From a checkpoint of a small transformer trained on Wikipedia.
Training: 114M tokens, 6952 steps.
MLP neurons of a small language model. Each row is named by its layer, matrix (gate and up: input weights) and neuron, and shows model dimensions 80-175. Each number is 128 + 32 x the weight over its row's rms, rounded and kept within 0 to 255. Numbers have three digits each. A neuron's up and down rows have the sign that makes its largest values positive.
After each neuron's rows, "fires after" lists the tokens most often just before its 100 highest values on Wikipedia text that the model never trained on.

L6.gate248:151106098154137119152075149119120181124098141151111075166100152140142144119141106162069087168212120154123114136086133114148104059109122169083134152107108119158142143176125132052176097097151134139132132125152082136155142083171110139157080149116141114175167119200143159117113116098125130155
L6.up248:114137128163147100146091123056170080092096134188196175111090108120083093134198101082129115157187127097113147111130139147133120154109084112138129154141147152112082181123079111162150114123136089113160110097106155165169107095146117125132090174155121135133099092195164154119122060093126149127
fires after: "ic", "og", "g", "k", "u"

L3.gate441:167128125166075160150100109058096124097160114095112118116118150164154153100135167078108179109132133097116165166153110140142191142115115116126144116129100186099116166181128142142160089166114141094170063089104116157115147083140109113146135129078133155099126101155094129118063101102130108172
L3.up441:112095179073156050121080158169091064136131132113123125128159112106131190156154170127115131115107134134108158136138115091135114113132117101216094148101152160148138088115078142155122082059126203089126173130128128118175105083132138116149136152182115115097085138134119111145111129059132108126
fires after: "ic", "m", "ation", "l", "ion", "p"

L2.gate225:110110103132148113125130197121152136135134125081129060088115145156166105167173114120093150139146151112103125140071102116131154091119110065124159150124169124109164104134161204197145129152063146123135123056126144170142150144091123121183140128170089132126140095161067076136115157136111149156
L2.up225:101177127131165107155149142083109140161125147115094069121093125152147102142136106124122217149098146157150107164199108125098179159120167112081090142130159151116121132183166114069157106109116138108135153078144152105175137139055077053131159088109105199070094112186047117139143145149155171129
fires after: " (", "-", " \"", " re", "e"

L4.gate200:156090123106115116144082141117135139174136135114086141151214096129214137103210105183150137141172187112145137115169120070153124119087150157133173149141139129113150114146091114188138153155101127164110130096080116173141083134152180154081184102117124068118074144124138155081093157117132071058
L4.up200:151121115167159142111139087126169166165123074087143075097166184205138111178191132094077154190101137186141128095180111159173110103134074136150114171154152132106124153106096130159173105152095110125145108151144089139134115095094138092130135106115099122134097085143132173121098104107154139132
fires after: " S", " s", " R", " D", " H", " h"

L8.gate199:078142120120129109153096089142126137096150147188120068147149122163086070111105081183074156118085165096098116086143168104097183200129134100104159097117148074115185164059089169143085155061095083126127152119129155169104144158116132106154124103126157143132134105162156139115103166158125198149
L8.up199:119170121135114104141129118187144143162150139151136105089108131101048143139089146165161123129150173160087058091120115150120164148133112161100184085170161148097112190115104070110078160099143092171143084175111163132142122098148177049215111090173104105113137190169132079101096127120119062097
fires after: "t", "ag", "ent", "d", "as"

L3.gate71:149146161135116053093138083072146138132142121142138121141127113165117159152104143133127165116180166146153140085010165183125121145103196156122124105081068118130124108179113207156162122162172152193122176117105126154168127134131158085081182145144118168118063084163131131098123139181099077105
L3.up71:097121140163071111090138158081145146112177084118143110125167135209090205109084100126173176096131148179090152109117174209103149145139181136135112080146123083114107146195175121149166106148162100172124153119132125090149225139077132063060192075117104170094121124145145136150119150108162179112
fires after: "r", "er", "ap", "ul", "ar", "it"

L8.gate75:179096136146147180135192102132144139138150104065078050100046100076145117143101112118123099109121098142109142081105109112121150120124177105076115139127133158186116124166148149151127179078119150130134155111055151127132182191089138100151149175126183160134155178050096118152120128112112159121
L8.up75:183140100132115129101103060107160120205119057111061044108105159096141132150178093141106093155079131071087163124124130122151174154114105078177121101076133121141158105127129121194117133130091119096172138131102133133150136178097135114115154159092162126117137157073149119140151145136170114141
fires after: "–", "s", "t", "at", "-"

L6.gate108:144110148131125158109158131167134186126152094115077099141196161089150075156134175118137103147092142105157107101080117061117098151124138124107063142138123132079120158121106152129127139138128157136094113174126095209095075089175023127127157195136141181159134142106125081159138146158121152152
L6.up108:170198099136131056131136155110135192191158118116092160096141095080135113146114108091144130142125111105147133127128162090122098094150131121081159086160121209135169172108176093109125140129119102127133092111074098127155150163106069121172152103092057177097143125150151128151204144065142175083
fires after: "ro", "u", "re", "e", "g", "ar"

L8.gate389:120119155095188164157071133171140164109146152173084094099133146146170129073115163189150152059073154197130140113171174116159100141083109183087139096120151108121085085126122146149137180083113099166159075169121119075150132179161116147162130140170148120160121097158136104101150161052132097154
L8.up389:120100125111149164167143097114113133183138106107113129164181086086076114125141143152121130100128144181103072138104131101138179105067208153157110091109177139115133120117203161103144099116181146143179123086104108119132120159157154173122150115149170172170177135120173154109134102166112113077
fires after: "at", " P", "p", " p", "i", "u"

L8.gate321:141154119138143100170094072126138098081208102049098134131119171106130181119129084122097132176202115178175115147117082123124025129147121116081144097112123104111135212099083139118055159187113106110134178120048118122129144150097103137126116121104168119169114129159131097116041166115134131138
L8.up321:147093147138140106138112125150118099129128158150081114169111146094130123157117075055073110122107116147178081062116158193122102125195133144099112071153189116119148118103081107129135140165156130149177117180113146107114138070125069127143109073107089126103099101158134115124117115161120111132
fires after: "or", " n", "re", "o", "as", "w"

L3.gate448:102162064078158057183137178157176151109190150171133105062151072135162154110152160109072081114101125126129164155171151145152186142069163124168116148114127134107109137116156145146171110118114170117133158062109150092120140146144096147157136113155113110121128186135088115114135121100093128125
L3.up448:100160085102157080186131153185145136112131138089074134140155070113170107134133106066100058107087133153139103111141125151103114157071110113156121095147145060124102178132139214148157184166145149093175151134081145179149069122127047125149148126143166132118148191200112136142078123119098095147
fires after: "-", " (", "/", " \"", "un"

L6.gate487:152104204113113106066176123167146134128082115126112178152105121129145081160139171087141098118127121164117135129072140170156145096101153134140137105154140130120187131099184129170105123126136128163072093097094108140194194147192141160117092125138111132178086043185167138110136119107102165168
L6.up487:141139164119124090105129115148084107186185114085097125112141187062178096117130105138181141163117060117148175111130133121072083055115140114131126164149157153140203077116174141151118121109127173144130069107124089138125147118208156105149123124135157113135108124094097173201177150110068132100
fires after: "p", "l", " p", " W", " g"

L4.gate297:135161067102143115097109134091103105181119101156175102141099059174124149179094069123146099166105112135085160089098152164150088102106108134140165130091125134124169158100100117194109079031142079139122114098128122161164158127151156154078149095107114118162129081177199174104117149122163143124
L4.up297:156145136155171111079148150148118125108146197194145136140129075115127119170148134069163121146140135151111105114119106073119173160116076099113092162150142094124187159116181131087106181165147114133090094131098118088146202075123100123142173159100110153130059134175130135126069089119150155100
fires after: " le", " L", " U", " l", " M"

L6.gate337:058179136168179047112131052141107091174136061103102092068096129112124118159101129133144161113139080172146173134115085157128122171112129143105112079116155096178135135116103137188131172038118152125134155124115093085128105136132164136145172121133138142118127118139098149144090178077109135122
L6.up337:108045184141092170121125166168174098160125126152088058180172159076134130110140160112115080119137081079121099168145107098108154150123149116184155070130119149133126094131100114128135162106149126147159152110126147148134104118120114135135172141107119071094147167061100098149127171175106143146
fires after: " on", "il", "at", "g", "t", "oc"

L3.gate454:055123100139112099153085166166122113138117029132143121117117153158151091143159102121118081062102095144183147117170119111095109133097029077114132126142132145097203191109134119152109120109121143173146143102145188152192156155134139108129169176065064124125130165118108119190140141158128164124
L3.up454:075179125113091147179151150128165096141170094154173123115171175105118153135201090145148044133146114108101141103137112091126114088170110098093105149164126147096172127075171143134107148123098150192138110167132180120221145161078109161130194167089129101082131176111132161093165125175127145123
fires after: "om", " W", " B", "-", "W"

L4.gate221:099158092141118136074172144056143143113096104084111098201119136117119087062104127183171166146116088155108178106097131121075127101166129160108111126111128162091129197142106171159147127132178115184092127110132169139161134086092128065155159080136164141097145104129101165157127082123097155142
L4.up221:131128146090075153114166121125135127141216155173136171112106133085123139108129082141148175137134120091058131100048157157099163112105124093159163093133105080099170082114158135152121109153162106130171149079175074067104148160105136105111142134125149162120150069160184043120177150126167123126
fires after: "r", "i", "u", " l"

L6.gate304:176139129162127146131110096064126128158159091104117113161138171185111180135133098132089159168122084121119157151112092097144139150111155096166116138181120172070123093150105172156108126122151097114115106167098137124131166159139178148129112176224131145111131168141066064143109092112107097085
L6.up304:150197096139181199075099152108149184178098089082087157129120142084103098168170139082122141124105095096105136108153098140115147154130144099147098112118153120117067084151193096072143155142122116194132176123095096165108151095162129132190142127139181129111124112089111123138182081152185156159
fires after: "t", "er", " al", "at", "ist", "ol"

L3.gate325:144068141147114076094175116183140139163107120178106105051071175147120085083080106149156171068114140111110108059083148131130095120088095101158111126135135178146136162147152089181125118135172079176141143097136148150127104184124138098138154122114136129151134182118133126122171134193136132136
L3.up325:173068176114049158092178119136134165128144108143184108109117193135112131076101092122134201068118165162070145135106179085153176152147162142176131095120136090104160148091149119147144140136172129158139150151165078145128140117120084090114168076107091161155130197161095120048143100157162141145
fires after: "r", "as", "in", "ar", "on", "ow"

L3.gate236:144098081108143083111171157141188118085178114149082106120126111142154097165130150127130140042112096106090066123105152129075128101132141081131171137077176123093119148078136090165131132099175118086152138143145118052114108163121098163184146167090135120050158142116128101156115137100102158176
L3.up236:164146147152130093164164126180136113150071132136123065112105123114133102176043126188175121076170130132121074129103166138103065118171123101127128167075137184183156148117093122113109152101110153097200113100074120045124112202070113110102185136145099124123096113141105175140072121134067135171
fires after: " E", " w", "ro", "e", "-", "E"

L8.gate423:093106141136173111108117111165116087085174092122085070130105180128123108175183166133155125104107134123153200126144145151152135088126099064101123209107145122157128088173095155131091138097123096103157114136082091092130161107143140129104144166055101094143138100059128147123085075078165123161
L8.up423:109106085162135165097192172144118115139125178171176120127153129105199136165140118130170116194106161132143126147058202155090124093152069159103130174090120113092157104080114113104143142115153137143147095136199119112168169117126104153110114073111106163148139097140035101114137095062108126113
fires after: "s", "un", "em", "is", "in"

L4.gate432:140166153157116110148101131101105126201127121159164121116074150120158092102122140161164161068090126095108115081122124147131074081160143162085116150103154131135091117130104172143134090068112131129173112115050172121161131234097145171159155110181145167089115109169082102124123170169102159156
L4.up432:102173098080116084159094120128085149165108139167150166148055133099151127086130177128119156042148128136130090175083113131139093113154157157090123148093124098092115105151136198126182070075127143144160153162075175124195097162189145145133148107142097136085108111155116139123111146238084154146
fires after: " p", "p", " P", " w", "it", "v"

L2.gate22:093055131090188088156099152105143098162164082116092097147098173098141117141122148161093121101156110077083135104085116132123097087135125168094131132135152114134163171115182104149122179154156149103138137103118170176168147203146104124127189168165052178022185162134102159137068152192116112116
L2.up22:142065097116138096185122157164118126091161092160118063158125178109113154123133100170111139092123134098105112143114151124106156162122124164128105124089123140092188125074176076146186136192101118112106159112098126165136132160143076126142113169149101139077102213117165135102097127182150136167
fires after: " (", "-", " \"", "\n", "–"

L3.gate479:125071118113126095109092174102074132094094183108138103102166156169173154121149146155170121071104125124112119168102185194125137114122147139162130122081188117165130108113105063204192153096125131103169106128080182089141113166140126142150163131144130168144121094127042124126098114117186144154
L3.up479:181100166142095113135145146076142136115155132130156194147100117150082186147172142147143170133109142113102136113100149126096140207110216183134120099099126126055093084092133174097120090093146189134169142143146117137109134069081143117158178101149109127172099143150084154107128144135183096109
fires after: "l", "n", " p", "p", " P"

L3.gate63:122146120112223123172089166149144153138147137124137065144120132147147101173154154094067009192144109167143123130156102092130148160102123065202146088131151121075127167118118121135126157097095094089100162143081209139182108077152122141195173106114119106092137117147114122103140148060125159079
L3.up63:108126083156197105131144165139083141128118105122116093140114149165186133134086130086125092107101138124164094087062194117074127208118114088137135147108157101161088098114102205095099138112205085117123143155148097151093193107104099163131126115137121149132112166176128146139131128132117134109
fires after: "-", "u", "un", "ver", " (", " \""

L3.gate32:081168169134122109127097121196148085085124138112137122109118104165153140163093152106151144128164148163143113150144149097129162119136071133042163136195088183071177156117104033199145173070140114108168120068086103159120123073128163142136127164166156143168127161189183128151067102151108151083
L3.up32:112139117065133130188114191071119145130155088109143132153106169182099110135130107085110152126166143148136201152132185049088103097087168210113153139138103114120160126129143089126141157159167160056111132054130090174193127108144084150071163145090153124136111161124125089139102088135100153093
fires after: "ec", " f", " d", "p", " S"

L6.gate501:103068143142145062119183134110117109073135123095085127079122130094113072086174136151107128139137115193130129100140170139104145131148119109075126090139155164143053175141095102157058131098138118122211170128144122127139114153116109125091204149135146127126117134141152153209099103133130161082
L6.up501:133089148120105098113138153136120117137077069186140078143091136112133047154130126175174131173154117106139158119081129172115159139119147124096063162103105121124058085123112196150115143117112081168084160112149109152073158119137109183099136196193119223084154072158085132167138138173095153083
fires after: "ar", "r", "p", "ic", "a"

L2.gate189:135091113115167102148100106096151188117187100130136128112089127110156112128122124114125144093112125106056136156178143130132120076153041094143170181119147196135172167089177137119163119082119152139220106134159142124142138139128105073179122112108149093085139147220088181092139113092082142186
L2.up189:137114142132178146111134168111123122129131098079133150154166199162154139118116203120197154108185159150125105205074108120107130105151084114076133095158167154161118152169094150110146180136138101094115088098051151098164143164146157142154129132105138117082163132127117136139101150138114159093
fires after: " re", "-", "ro", " \"", " ("

L6.gate46:176106138077100100106138086147120133146126114114079131138092130184119106162113074140086115153136103204163125097055167108121087122141101122155102122104157109117108163108124048079179143123103131139108120080154101117112129144099118108118135115111112141147112160145146206193115125103138099148
L6.up46:108162116165112098173110056127156140125088127114167151080133148158090095145132125117218144157128124098162170193116117155127079120157131116137144038110144140077099149156137109091221088179088118086059139105124145154100202101108134132113141120144166106148136125099110138149102112133125139152
fires after: "u", "g", "h", "w"

L2.gate447:125061041114117126144140159093121097167108176125123110160106148111144114153136107142065116130178158120159089124162189179171115123125139087170050122082146150129170187116071097121117133096105201147177080083167155099168096156148132178142158184080076143120113131161121130180141122144133218109
L2.up447:146066135110106106070146101113109115159151166033108181126100162122149093176106173105149157087160091133148073126137155087156140107158133129154038144113154167101121135110141173111168105131114100169149041085214159088154121118120120194176121139131086101120115174142134184106072165156129131156
fires after: "om", " m", " M"

L4.gate293:106117097162104120179122154094117102126126099105137076137120187104137069163106154163069168094123155116206101128133082063143118181092148097148132166144158066112173077121121078192157146153075182114133133098071148105131166134156122127189141098101128108100147142119127111125131158057125121073
L4.up293:107137095105120157117153144056150183145096040143139108116088103180169141130117132144076159061136119150149106131161142141058103101177087102103104096086156120110112107173119143198165098140134144122139130060052160170115115169108121050161125098092113107097157196046121149163133135136153136094
fires after: "\n", " (", " \"", "==", "==="

L6.gate164:144110112130149163130130091104142132169156147149114185151118118153179101106118120123148086113095034152087085127147084130105136139135146145142179179096105129140071099180088113173103084094144148127110157083084097069071074149172165072151143178142157060182172081113181152137151106158106169131
L6.up164:133049137150121076130195094074142187084123099187089123202143128096098137164127176117190129159157090125128115108163134118165110120078114119099078138100111132092095174136134076164168130102172146110124037166147117122180150138190136151139177130123033190094149073150150125169060144115146164081
fires after: " C", " c", " l", "l", " p", " L"

L6.gate271:170148172102153204163131153167113112175134136127088153112094142155112189119106135100134111153106110157141053132112169155033165134139091115135132158093122114105150064138187109118153178145119157102177084155058150106084068092174183087134158092092138181134055077139115098116140140089079158115
L6.up271:182148165140121133173146151186110109154124126114095111087083108114148148139119098099109132142139132175061122205143107156066116117114095081187114127171129181130130107148089129105133149193139129114156089149124142104121083074160187057137180111068142152133091154128072169133113114097123162152
fires after: "l", "n", " C", "k", "i", "on"

L6.gate432:161137212182141170140167074109152113084163070101132151078143139128132129163175152132154106140113149156092136150106162084104151142209109079152121126112128145091126136189135130131170194126117113115099095168093067119112166179115110181168170146070059149125174110032171115117116163105100072124
L6.up432:142117120124135165198240123126164058151109052095109077114124112168119126155067098139151159124097149149099101145159104167078128129106139092157124148127148117102115078155123101125151129177123108072155117142140133081202145134086096118173180123107107122162158138050118091108107130126099128162
fires after: " l", "k", "gh", "l", "as", "f"

L4.gate246:028115154088132122171062129155086124122122131154102054190157161137128055059115093143159072166179133110164113142144153140120184138044128134168071116140191114157133082139141186096122106148113126153122151105099147165122123142132058125168130149111138061125116153174164136151157157129096128106
L4.up246:078102089116136099158109137157140142133094083128095138199164064130136098059147091156144107132093164068110145077166146164102101155113161107157106164096179107095152114148161209083113072139095144118098132098045154151142127120046080095113111101130152078089113160175137166155186096135125119142
fires after: "-", "Q", " G", ".", "/"

L3.gate17:119104097191112117140146130147157104152106139033136182197110193152141164133110136172080136082118147112125132145105101101178106183121111145143157177136132156117134146175117116122099157098092176146124203035179061106142144098185143079154092159150098116143111140119194099103133120160146120130
L3.up17:119139124191184066193165136110112126097134086121138151228147120140151140091129102154131141094113127121092209152114038157104109126116080152137075142076169141088071203210072135125078095089131142106105183084136106118095065141153077053125047182137100149124127115151161117142145096155131134156
fires after: " J", " N", " O", " I", " Ch", " E"

L6.gate398:114085082081155121098115118093131161119097157131108100203100104110098138159146153177189143123081117149085165140207158142132130132120154111145136168101139149147201098148171121146108169128149143097144104104097143150128141120078130117118117086151079101146113142115102180099146130113171117153
L6.up398:148127119089095113113065120068112171117121131065048153133116109171153151166169123147152175132142125141089095072198147146136094153156135079108113162159115105113112110177114185102130173157172139136102112113177111105087186161082134122190089133166102083125177138115093151146170139097136117091
fires after: "\n", "s"

L2.gate256:103128103104162100042128148109135171154133128117141128133147139116131130087143120121089038111125094122151145132085094128134145103110094135056128107129100158079122173145105029107107120114101173145175092120138104087145159153104122189198156142118078088119119130121136128118120112143132125167
L2.up256:106158090071125101101093160169103125123159164148078140135114095110124169129170095098026099110130119107109124115154135117135045070070136126068151144123163091066127120118126141122127186172117125175190209132131203124151136134149129115194130151117136108079143128092108119174118098169130110107
fires after: " (", "–", "\n", "/", " 19", "{"

L4.gate413:065142119128103075113166137129063158115138111147113136120164124064145126109169096076132162146132153125085073069091111038147113153116103139125093134164167119132190156089139107162093124137181117169165155099116139130168192186130113115181153111108164083137093156111131065150172126184112084159
L4.up413:108109140063066082091153064109082150093115114152128123131189135114146095064184099125147136126158180106155096062157116122151074152153079124107102121135142072092172138071123147166121152169058152169165185146153139135208133144102124116140144130106097129107109155126089106189170104155143071119
fires after: " b", " A", " B", " (", " ", "-"

L3.gate363:121208133115074117140115136189123153130147143101131119176188171190157156097151113105146139102099154089135176139160090143122105118088100159130162125129181104087091186152193046128189137105118147146139126143122139137149168071111139148146076157113159171116184103113140111153098184121116078137
L3.up363:126169140124156139107143107131102153131160075096133104134146153212128076160148102115142121194117155162111153095095121122098078044102096117180170134171120141119165171158080139176194122211119113102095142106114105114148139112146092102086132171157136082094127100085201115144119077111184107063
fires after: " s", " S", "S"

L3.gate251:102083077175129120159079158140130071154107160081109104152114127145136126127076144171148105110130116112132148144112154193139111126131157135115091128164176147135117190179110130141075099078138084159207085075120159094135093077135160150149111133102112114157111108079099184143111138111095172167
L3.up251:134145084123163131186082141033133156078130132095135166115125118099125139153146127155136138125133138109059143119120141116159127134128090138136132125122157141085129175139171070153128153120140152154147093161141109162137121122142037155111119074073137093103158116129171121121123118171077093088
fires after: "om", " n", " m", "ol", "i", "oc"

L4.gate147:084144075075090102195150182120123159145105098182120108090120123140136095048184111015081135076133116106133143106178142127051143135106082121116128192159123112143103157160167102151103087145145178084130127104093167142137092146169086132147146196141174101107104148129116116169154167115130152058
L4.up147:130146122158172087165145142129114153079162140153156150097202176172149151138136115082118093094132118131100149115214187158133130071128115142121084148146178132162209135134152126148144066130104116072118169144112153195146157126128142130197083093109158111097117071159135164076183099163109099126
fires after: " ", "un", "-", " \"", " (", " E"

L4.gate252:086091116145099100069113100146115159116095152081142171132128170123119160119185104084151163108089154118127092137130138098135142163099090092116088142154112176112155162126150127151125178116178155105104171079156151174147092158138151077089118101095096101130127098150141133121157140108138092110
L4.up252:091139161180120110107143171099161112114140166093131146113170090104163137059157091057142131141105047115127111109179093124079160114082116047139087101165102120079095124138113163140168130142120089135081137113133123148127113104124145137129167150130111161119177104200153141115095109149121121143
fires after: " O", " o", " I", " C", "ear"

L3.gate484:191133188158149073098159113128195115094105158120118153151140178038074044144146123134177173137149102169113126114059146147102098192103149092109099142148160146131123171226091160097138144135116154121147117101111178131166087103098121161103139156143157078099090120148102123158107097153099123122
L3.up484:151140158146129113088110155148103093143097151104132161173134106081115119058090132186141197134185139144131135128081150146111151190102126118129095071129103160173122113183114148089154113135150154210147119156116149131122127110053149151092103161139119103145131071150132134180123164133112106151
fires after: "ar", " C", " c", "ou", "ic", "our"

L4.gate352:131042140153078108077159150116163099152125072101140128143114186063066093207213129099100145133140109120104099170153082099122090143112109128113072114116166184143152124088149151149204158151157130162152153119099146151106123118177138132126158169140090178120122186162130137103187084112138078124
L4.up352:135088184195068158151066144091153150083141121079151120141142140148149144210184172115100152137135144166154178150098085085074154109133111155112131100129101089127144109144140122112176102160091125106130111107142114104115147054098140142171159129183149125128180135176112201139142095107159100143
fires after: " o", "f", " O", "ur", "ar"

L4.gate1:084128121096114156192082138059097099153152114147127078151136160103101122095091110136123119071119149212076126113186129153086132196172115171153194085125168133128103174082126139139160112139161079125119029180086119160119113068132131155150102163099172091106146143115080124157125123081137142147
L4.up1:084074150117120084071101124158131114121134107096143181140147140154073040138097139095164136164126134231103131166082120126132166096135084144115128114170148158139053125091048157112120064088133174143115170140095147137159067183157144145141112132165136103130097128150143171108140096171136160164
fires after: "ion", "al", "d", "il", "p", "op"

L4.gate43:070132111140136112118088177087103153114119159103117141132169104186138071153067161156143126105184143173103084156064177159144099166151182132092105109122193107072118189154154073193130119085119146124158109131178149123079164138192124078220157102140149143139124121127142152174125113096149112085
L4.up43:120130173175129069121133147113204137138096110160164074139109108113080168134158086139178130103139141146110109145143155128135169165178180131133164114123118130167121109162134095155140143145111138125135114119219056152079184177176155111142181077173171099094130106109184204132165169113130186063
fires after: "m", " m", "p", " M", " L", "l"

L4.gate449:127185089173139123157137176117129145106185089112144074142040156134203123147141101136155121177145102170087161099127175171114108154130130129164142099136140139126171124126117158139133148101159149200060127072096165122154168107116194098186079091153078157140107095149100175100113145131118136088
L4.up449:158141165108100103156166153061083126090201157097123125099092189157105111122125139134170172154162090124113178113149092161125126164171135068112157140188111201092167139125147110133146081147144086203111146054167103191151152162116110144152141109142098111159145196086099171131125160150129145129
fires after: "r", " F", "qu", " ex", "v"

L4.gate442:116124156111163118083168135112077210077083153124116143154110163110086172132171150171139171117136099167121115110079129111105126151130119155096110173137103121114102108143115172097087135146194196124096108168167192095171140100086121067170121108116135199088133083065202128099140126070145093168
L4.up442:091098170123130162062176113064137171078164150119179179125081176145100207141153116173183094185071046159124158084081110076122131161081146089136175175150148106127123145085150170156073113106135138130085130124152182065153084073104091100151153122098119135116080177124104112154127127101123081121
fires after: "up", "al", "er", "i", "ri", "r"

L3.gate13:118090137103067132142111090178135135182154178157115133141107121108076073103130111080109188187112114125146083101160171100113122170151124125104206129159099094024161141073153147119181123135152113135095115083120118157160156137125180109132126152128144108143133167118117082102162181087066109118
L3.up13:174126100129156143159152150160169132134174137156114111104134067144106195119152096170147144138109206136133126143189178112137080159140176157118125102162130135107097159111148109141105096114146149143103163155082106128137098139063159136156162127166110091155158186151063128132110118180112194118
fires after: " A", "ul", "d", "us", "r", "as"

L6.gate235:142065169125155151078152132154108174099191072161079173174164112125099150118088111116122100093146112171140089143093127077170159132109070060086089185147088170133084111136113117148151143185104081119102124104073125173116206213129109150129103169109087171125124119158205152123133147097143183100
L6.up235:180095160163059128129111126109106106154085100078079140125140092156163131109105112081137102080101184148188087084134120156148111126137112124115097125087062129076151098171168140104123130138130107155130097081120169135117170154115093098142140166086124113139111123075179118217208134058113122155
fires after: "ro", "ir", "re", " W"

L4.gate507:120103129118097134121133188103112117161116120107112172106165129112098107110181105103123120089107093095094090145110202097102129115143052091138197158132134161130157099113081126149122109080121098176140129114142181165060105140132093167155170115101163083090163151092095143075169092123123090168
L4.up507:106097106100125165151102109146100169127160111162091145147134041143083102083147123118149081114135121130087072128148156112131106142131079103074138166164106105099165143081172095144118110104097136159121153175155179111133151153166112131173162110076140092084164103155101139154165150076142126166
fires after: " ", "-", " (", "o"

L2.gate55:148129169129094088124133111154180178180091097163091123138154159120084136092118156129096109103117249078104154150087102123129170138132103155107146174123138133117127143176107099157169125164104143119124091080129201197185161212086150163152137117165132162077109159120158120145152104143190105102
L2.up55:105176153123176168120121087148098130106124111112135094140132103136122061192149105134107152096067145152134128147156145146107086094078121106131125110194146106136188155185144115099148122084150145090119177154172118108104165169150088129108113130160091146144107122094061141116129157129189145101
fires after: " S", " s", "os", " f", " d", " J"

L3.gate207:085115146144074119183085130142088123140145097166110096130041131109138161132145096115104171133111181133091103112103175152119158166086150193132103165132127176155056141132117151167126120135145059174102158129124120130116204145125093146134129075162091102121189101150116137137153153176150090153
L3.up207:135058121109110147159180056143128110140094077178144137181126135155138133144103096140069153116131153107167118135162143128122163107119172146133126088159113125143162170112175107224170121098115160116109168155119087198126159114128067154120172153158192113157068209165078132118132118140162086142
fires after: "it", "ar", "in", "d", "or", "ul"

L4.gate483:133085154096110113117137184082084116114145071053158184175061122085145130116118119145129110040111135086107124120135132102138147166177134113098126144080101166114129204102133106116154132096095125107165127103112149115194124104187130134135086156134142131153100100096128149077117154128152120145
L4.up483:168118080155163099129181040166107105146097177140109140138115172159107128084118058103134149075114174086156136087084127132111098129089151158111094104131134065206135153202108097131081069122113176138118116151145106142070150144107115161140117119101145128124112148175190154130118110161159149107
fires after: " E", " I", "ig", "E", "he", " Y"

L6.gate376:146081130149124135123134168149100100054078111158067156120103152076130075148151091115131120162153128154190107140126155154122039121085137089042157106108113122107069123108064098159161147153114163164068145076108143158135122130131128095095127143120164111067168121062143118104119126158145176175
L6.up376:087095094104140072129133154151154161166119113131088138112126091052181079136108120106146125121157061142165124111083148135137131193142133088151118104180155105129111068084113125140131145141141149178182118120169127085073103161120057072065159092085118117088136095078139092149128111131159152120
fires after: " for", ",", "or", "w", "im", " as"

L6.gate371:129104108088095066139134124128108131094143116105139120100113110124180165092108153108114169106057184138070158094118128066119144111113096092125228155131104125136080165123117110225157144142149111132022160140094125110142120109109174159188169129109079109139093132105136152137089119165094143139
L6.up371:115091156153120131142145134110121120154138110095102105081104122128124111125146154155140109149137127106108141089183043201129123115147156107207128165127139158145127165175114093166109056103159117155111176168139139124104145123197136100205104110121137133119094194108133193129045150141163098107
fires after: " m", "v", "er", " M", "im", "r"

L8.gate368:113110136034122122084107127085113168113123111182090109130163117144112116141102179108202083129129120133122134134196142146109139109165090108160132188136087104167178094155126174153101138139164180094152114092106094114118185137114148081171139085134133152133125163111087165139139154171114139178
L8.up368:130099168110084146124194075131100145080103149090050118206127090160111104179173143212179157136136096105091110133191179151076117119111110131144126137123119134106165077140136132157124157174136107075118140187112091121096185136080147132135159081176142082118128113153139178033171091124173129105
fires after: "\n"